Weights of a small GPT-style language model, trained from scratch on English Wikipedia: width 192.
MLP neurons of a small language model. Each row is named by its layer, matrix (down: output weights) and neuron, and shows model dimensions 0-191. Each number is 128 + 32 x the weight over its row's rms, rounded and kept within 0 to 255. Numbers have three digits each. A neuron's up and down rows have the sign that makes its largest values positive.
After each neuron's rows, "fires before" lists the tokens most often just after its 100 highest values on Wikipedia text that the model never trained on. A number after a token or word is its count.

L12.down185:103130063113154128122082083116111125065091064147117100097137130121188081122168138136146160131159208109120095153151169133102090105092115131128152090164137163094194169101124144128150123155100152150198125144085111126136178133142119153096085144124122102127079101144144099080146140115128116106137132091144147176133123193155162163120139047145146133074093057088132158132093163124144104121155053106140109164166103122107140083225104106135069164126113113151150126124120096109152177153182091160104168121072148099092134122168142142192100151144103131139145085126116125102185122220126081075
fires before: "0" 16, "5" 11, "9" 10, "3" 10, "8" 10

L4.down181:150096100055074099143167107166096142083138117127095136155115140114044184134121164155168138166067133095126130158118110117168136138137147116110138118171119141143119100108133109114171052132132131139166103115133131171218079118125121148168137150109116151083128130140149115114172109093173130128076112116111098113149100128161202106113194153180187085105114160083167102119133160017129127131089164088162197097115123161120137082134130123191196102131108124129153142104152189124057141086131144121173175107132175117159149134119092108144076151113079126080153120156110076099092083144129087111
fires before: " |" 36, "–" 8, " to" 6, "gar" 6, "s" 4, " Island" 4

L6.down259:179136122088133106112141132134150147104095133175170099104127139120086109136098168126155143166158099105156089234187133112164140155135126084103123083182096174062105158141121143188082116205071137132076119128130171129139135173117118157106129109149156157134149162107129158169174110145176129154163118122202141096161135149081150079125110151098094191111143136131087114164203119134061118068119141109113106104094091140184082150099128150104140119131171091158143063153060167109122172176166132144105115126133165143143094174114069152104159063106138131102147149140150188157092105097133084137
fires before: "|" 45, "=" 11, "″" 4

L5.down88:170148099118077163119097049096064156150144133146155104119133114093092154192123151153084113172131143073183091051166124154109149155157174109166148062182101073089135175116161151096142178080068114138119074121152157090125128070077124073157127095190142097173135085167118170137169114119209143144121130146115122081123098103175160111142145156126175184137136142093086077143144106101135115130114083096147101086102152159164094188145061130150124138120134172098112140154152126094163139112107133109147150115137093089094129147136126129116117077116165059097080146131110144116116170115181136113
fires before: "\n" 31, "\n\n" 16, "=" 8, "dr" 4, "cing" 4

L8.down288:124126139073092089133160123156104137157115119150154123125120143129136119153181146163072140103137058114195111112124124114100174071170090100142187173092100065178141132119158190126144178126087135133137113094068145085179134091098076119099051111100156146106181132114162172166130140097058122157164125143131187135177137132166145103142101074095150138097114135140138176100158134196149159180147197148123116117139078191130144110110197125101171172077102163109133132133128071128126182148174173036084147098136160120109125115154120126128098134094109102152092103079093142144120156097133140119
fires before: "-" 33, "|" 17, "  " 13, " 1" 8, "ure" 4

L4.down63:122123128124123137108060109122088164119075094113213126163184162140153066086151185114111071191073082090118133125108158098079092149106118112112168090113109065112095165136180146084111109097114098077173132108206127151069128131087123136111135095102194177140119140106126125107098146127121152091071117135168138144091169123187166137174113136118185120101173183150127079122139175111150182122068117167096147073145158122139073152140123130185102114132150143105119105158100100128164144132167126160168147176160091118149114094158186095125159100145124110140151165121173165111110115135083184084
fires before: "=" 88

L7.down251:163081137127157199111129103115075112132151158146184109145128100096189147141078101151148128154141144124140143137105077122138133144143139120161132121103061161123110130155170111135178050144151158117118109106141147157129141113132153158161095125184118108125150091141161113094181129167159152062134073153056050100154160128123106136095121139085108169187119148158179153081157120119077154192103117217084133148214162133159116163114173140135132113055144176165129152164131142163131161108149142109122127091166137176172125164124099115179117149123088167103169148154076201079086103142170095137
fires before: "-" 71, "|" 6, "\n" 5, "\n\n" 4

L10.down21:144166147117135147123121168132092154113166128121142130130123148129183072117104104130215195114134111067156112150140137101158111152114112126105120141137160116096151097123121143168105095083091151148093118133128160185211181113138178126145139138168141174115159123154104107138175119143098150139168163140084130131075149134060135112124075128066149170060207116036114080107139168148138164147138161129090095146102078150111100159142158134150061092114079149151079036156069128168101166150141152118127089150154166183114111113150089144071124093112080099152136124051130092133140161122120121163
fires before: "|" 89

L12.down390:150158118175125142101136083125152158117085118147153058131163146085156120104127123134128187143130099166134084146114172132106114103064094094158168078124123140114078176089109144134133175102103148079081117111102102110134150092102101131143135164175075078121143135183096157065115106151127159122127109154176065136125128169093138142114137132192151106127132122150120146052147150078177151133114182185158185106077092120159179136128135142146095040169186174104080122154103119135164091142090075115133100143150140118165146123108148126174059121169087106146122064202139164186093130088142147090
fires before: " |" 38, ";" 15, "\n" 7, "4" 6, "1" 5, " third" 5

L6.down255:084131124085136124095128144068147135116126121139149067156116171161134160140111106208163176123172092178139130143113138142102116119112118093115070135101142188078118127092162096112114130111112140067059142081187149128028142118137138095170117100137105119101111119064119160084159125173138137158155129176107144132178137191062145158124081182125167173120210090175151131122121137107132183108128139088133110155115181124145141144102143148064195097149138101117136111136118161080126075182174121090123159191158149119182144173145152093142131134120135109051119117083148152101105169098137090143
fires before: " a" 46, " an" 13, " the" 10, "\n\n" 4

L4.down124:135119126165169107093167107125094107084064071159172082139099152159137079120116131135118121117135105109164126104133101165104081074136105129144181105122170167097099123119159115127147164187175084149149156086138070121086110144096138079117055146128126088109161165149182098135137140103062098124165157182116133130174143108155087140118139102069137136126130097169133167162110138158109134195098108155141143170154152138122102138108125180132150158154149088164132077162146148141153129096160070067220161076140103236129152107048193105169107116113123143117096140156095137106125161160145098172
fires before: "-" 54, "″" 5, "," 5, "inder" 4

L7.down30:132122196157137151161121097138118125146134125098119124154113181070129172154159155138142203133172107159160143154102119075131100123140166113137088152113157156151099125086154109116135089166129114081107101104127147132085129109148142199182131152094132111130144126140124101129134134145114102123178129109134103128112218060156129116101104169155090138072143093158158125136146154092094170163158255146077151123131098136136108156142133170142125074100154140102094117156078122127159142137120084101162104157133154142120126080098186162106143126117163153122077158125120171121076109000155105051
fires before: "=" 88

L8.down310:127133096155057092063155111129143113161121134124108184144077131113163160158157109076116124124060101166149163161037169153112162116077136170144091105148083117124134089160110110110115148187133140178082131137168131136031102192118123181153158102129182178122112093177150159100109140096166194109084096114086138108128143113112134133079139111098109186109139144153133172156107184127138179187068150158116124120162164184169137112089133156167169141108134101126075120123128109137157117190124120105091099138152131151145079158135125086160123125107077120150150078172091149070119096102108124174
fires before: "|" 56

L5.down318:141098134094152174166152079098174164154071165090115146052117111100165184189157096215148155118113145121148079101118132159116167133114136086093099165071172118053141146120090112177065074059122151120086139098165128169106099179132141058171191112158112131120107095112100113106186144097138174110176142134125149115161109179123126143132110142119146111143134087123151116127174175097103144147115116039107078117098119111121099128093140154114163144147123095102097144154124147097080152164151091129116100180147158076194173161151142148093130104111165134113147096142192124101152104146100168146
fires before: " a" 40, " an" 12, " the" 5, ":" 4, " American" 4

L10.down509:092119078145102115138097099136094143177097077093073166116093155092112200142151135085195138127153114125169150135135126131113205093170137070123108132098154065145119158135156095118106145113102189103113087126066142141135178090106092112107099072134168122158154146123099190098123146136073151129111095118169162082138174106151117142163150087116067132111105166204143111143068113076144127092151170107108157080105114117108174167089161112154125154155115148122156158041124137120107136116157150156114116157100108125106052157097144092132113144060136137174106140162127052118126093164153161204
fires before: "-" 46, " 1" 13

L12.down165:097159110154155083089129102145121092123124120139060156116136142174134082133163094112093144181119116092150094194171170114128121104096140162127108135061113162140149171153137098149134084121098178112105115131120103215119135151157128079120140106164118121132195147135125081116136109141180146159110126166099132103087126111144150180152139107105098119114118097164142124170119133093123066108093255070135143155130191081115139115122077132152152136167117168162111086147118164146100099114103101101144172088124145136144049111176124094178178128152097159145166127140106038093153147183128127085
fires before: "–" 24, ")" 18, " |" 15, "," 12, " –" 5, " (" 5

L4.down190:137112126156090167098095131160147138143152137068130117130140155100092168124093147094144113153131100125194113097116096137172132112126128131068129117128095177186134160051128132151140164117088128133126136133153103094119077108132141137124165156100178114214156110117110100068097089146164052153177129115133084130093185171179113096121168118173131165133117108127088031106180087114140173112099217101106121137092186108156121053120111152104112106164161093174066107151080119162118190115155151115171087189115165136138129126152175138134134103124109169196105190149137132128107165108153139136
fires before: "-" 68, "\n" 32

L12.down240:154163179129067119116145101159141129114112107115142110144077091094135117128125151179194113173107138116077090196147168126157103120148143115172124130156090158150112130091082080121115135129188171145174144138155131129175146164198097043162140154129179116100106170079120170143096137161119141096047094151088119092120111098140070091064158130132135134115102081191148116141128154166122120123123120147191094193141136140101115146127166119064202113082195092105162135150155154135137130117140136148163086128200127112153162127131078139055182099150107162089132176104129117095092080164131145135
fires before: "." 29, " |" 29, "," 5, "–" 5, "I" 4

L7.down15:077116154107155163123152129088151157060114134128113121158119126162114121109094111174150176110137146105151100120010125156146066099124126140085114125124140100161121141184170168146075149133149127111101094104134126121106088153109079174141150141094098101145139065132154136112156153065159122108133142150122069102139148076179114133169102094117177121168101097112109136085154180122123111133050137121116121100132131206104108142089097141173112123090062146104123136162188127117055121124145121090192110118136134078087186111081151093114088102199072158175097135106108156108093120087206157093
fires before: "|" 42, "ages" 6, "  " 4

L8.down103:157161116158097139145104117127135115176086124057106159183113142096095108153151108175173193138179112102122150129162147117103120126128147126142091130101149155130141133110135109175066093126124126070106137050116195187106138156166111145103093122103131099068151071102112127115139130105139151061137110110151108094138133070130082172161074200150105126120080099102132117134125136089153177196099223151092116131113155124117168130104163163143129099117174127063145126149128169136155123157101126105124088147163141106131089159129154146054050113110173167124137104113126093119033134061177161101
fires before: "=" 99

L6.down21:122075116137108176113100141194115117156107131129109169165078123109154200172126105113102168146153129178110098116136089115144104095103105073191111139137171090202175104113137117124176104124182151107118081136139114181147142162181102088131155110092089130123137153167142128183126153142080108110149099153139132100160142160136090254175113185138119116179106110149126069108131117133163126074123173111136059163159137110143132066102159103165114171140097123105165179139070169106151098177107181157113119143137174131123076146111104113112089138149162184193083144154153126126146177111162149134
fires before: "-" 19, "=" 9, "|" 8, "raph" 8, ":" 7, "The" 5

L10.down454:104114125119066165114167131091128091098127076119147105132127121124123089152076127147130140088060175150164152117126104136163121132141058078085081105138152116134125114120149117151111088191148086147166168056183152070098122157051096146141119099117162162042172144122153136149162106099126105084121087137044098133099177114129066084120143090095150155157153100090112165084203115133134148155134101147114126169069112150068104153124097189134127137099095142153095157167089059112110128136132153131093137080091099119145094122111145091158118110104143101119197108160140150154167128073186088129
fires before: "|" 84

L8.down63:103113196125168139113116136081095145142089082151159097081204115042124131138093133079131123079100089128154084123118134105124150072141158137118136139174131126120177133101074123154158147106179118118103083128080112109156099082121090171186140120100118090197168140158100108070118137134168137122165102157101080151166124168098107096112103138199103173094141114168128131100137129139124159139111153103090153137167099058102122085175111125167100143106171143112053141131149161112135080205191131140113191089141125139120135142105149229134137166100151141184131145106110172095183126126163095132
fires before: "\n" 39, "\n\n" 28

L10.down24:139141117124165168098176069204144147142107105071091166101163117116168081193149189120086085160176108138091106189140112167176111097106121172056134155094064099128127106114185098141153090145148116107082116120177156109113108169193135090116139157114136120135112115124145125124121112166092171116110117133145135115141122118180141174216168134092129077095130080111179179167129122138177165130153109123123150132133183106129151134142164145143082176131067130132143207076171167181129112120157155099087121172128115115134138175109168160139135147164143107146103170143103176110091137070124059153
fires before: " |" 28, ":" 11, " /" 6, "–" 5, "=" 4

L7.down236:055107146120127111143126156119115137096086129152159126140144154131098097099136150125155092152109081109125103134172156094145086071110134113132169177163134142110117112121148158089151130153127116093122126150177216132139157132117084168147161092139164130156132126139170111159171112149116161125083090184086088117167162106090139069109019071124129171141140170111106130160172156095152069137139135084109148118158171083138118120159074078122146140123137124071059087085115147064146110111091068193122123125070138128096133120108139133140099125190063134219133123132190155153128175116149123053
fires before: "\n" 25, " |" 21, ")" 8, " the" 5

L8.down356:163087144107103144080191138133141177096083088149162086103141135140048175121117133161117128141133135149162107115062125121171130086114085109127141108148109163110089123080168100086152152103161116142140070113123121110138128090166112164157089125101182095169133120096103149174142132160157095115153102160093113170152161104132153151104190086181063111114137060102066139085134120133175160123112082151088060104131122094086184096110158036195077163156173142142115146123113128131104133101164106111140058164139147140115137101097079146120097111150132120131150121139119050096120036114161126168
fires before: "-" 29, "\n" 9, " to" 7, "ton" 6, "ck" 4, "ef" 4

L7.down12:115130079084135142103141160169143162132140054080151168104152110142114133106156162141122136118155150073124119148086168133119163094099177109081101180149115196212206143154086116100138156168120134135172115057115142101128117059119118120161135171147098135158141134132193159126154118143186115098072143112136111108148123162125118138123198055110143132078141106121128135144079177117146134113178117129106129212095094138120128134137088135167087152148129125102166117103130117098056124136156110120071091148073056133050141090121163108114131101144063137119120111199163134165122132189076140155
fires before: "0" 17, "," 14, "2" 13, "5" 9, "9" 9, "8" 8

L9.down203:096123128113125127176121173128134113103116139143137163119167104087149157118128185156145123151141138088151067133102127142136125095106129149112059155118164137097123107089127088121155112107104149172115101162190133060091160109159113090180149078108066114106111117131135155164145108098129162094169171145195138103160069123073123108116110172103143189155151129137132122139173157161089147107142217110044075126149117145113192153169148101086111124145183120099120069153110141083126080074094203089125183155132140205125147133154057156078121085126123099076132105119151074104190133105148125148
fires before: " a" 23, " the" 19, " an" 7, " as" 5, " President" 4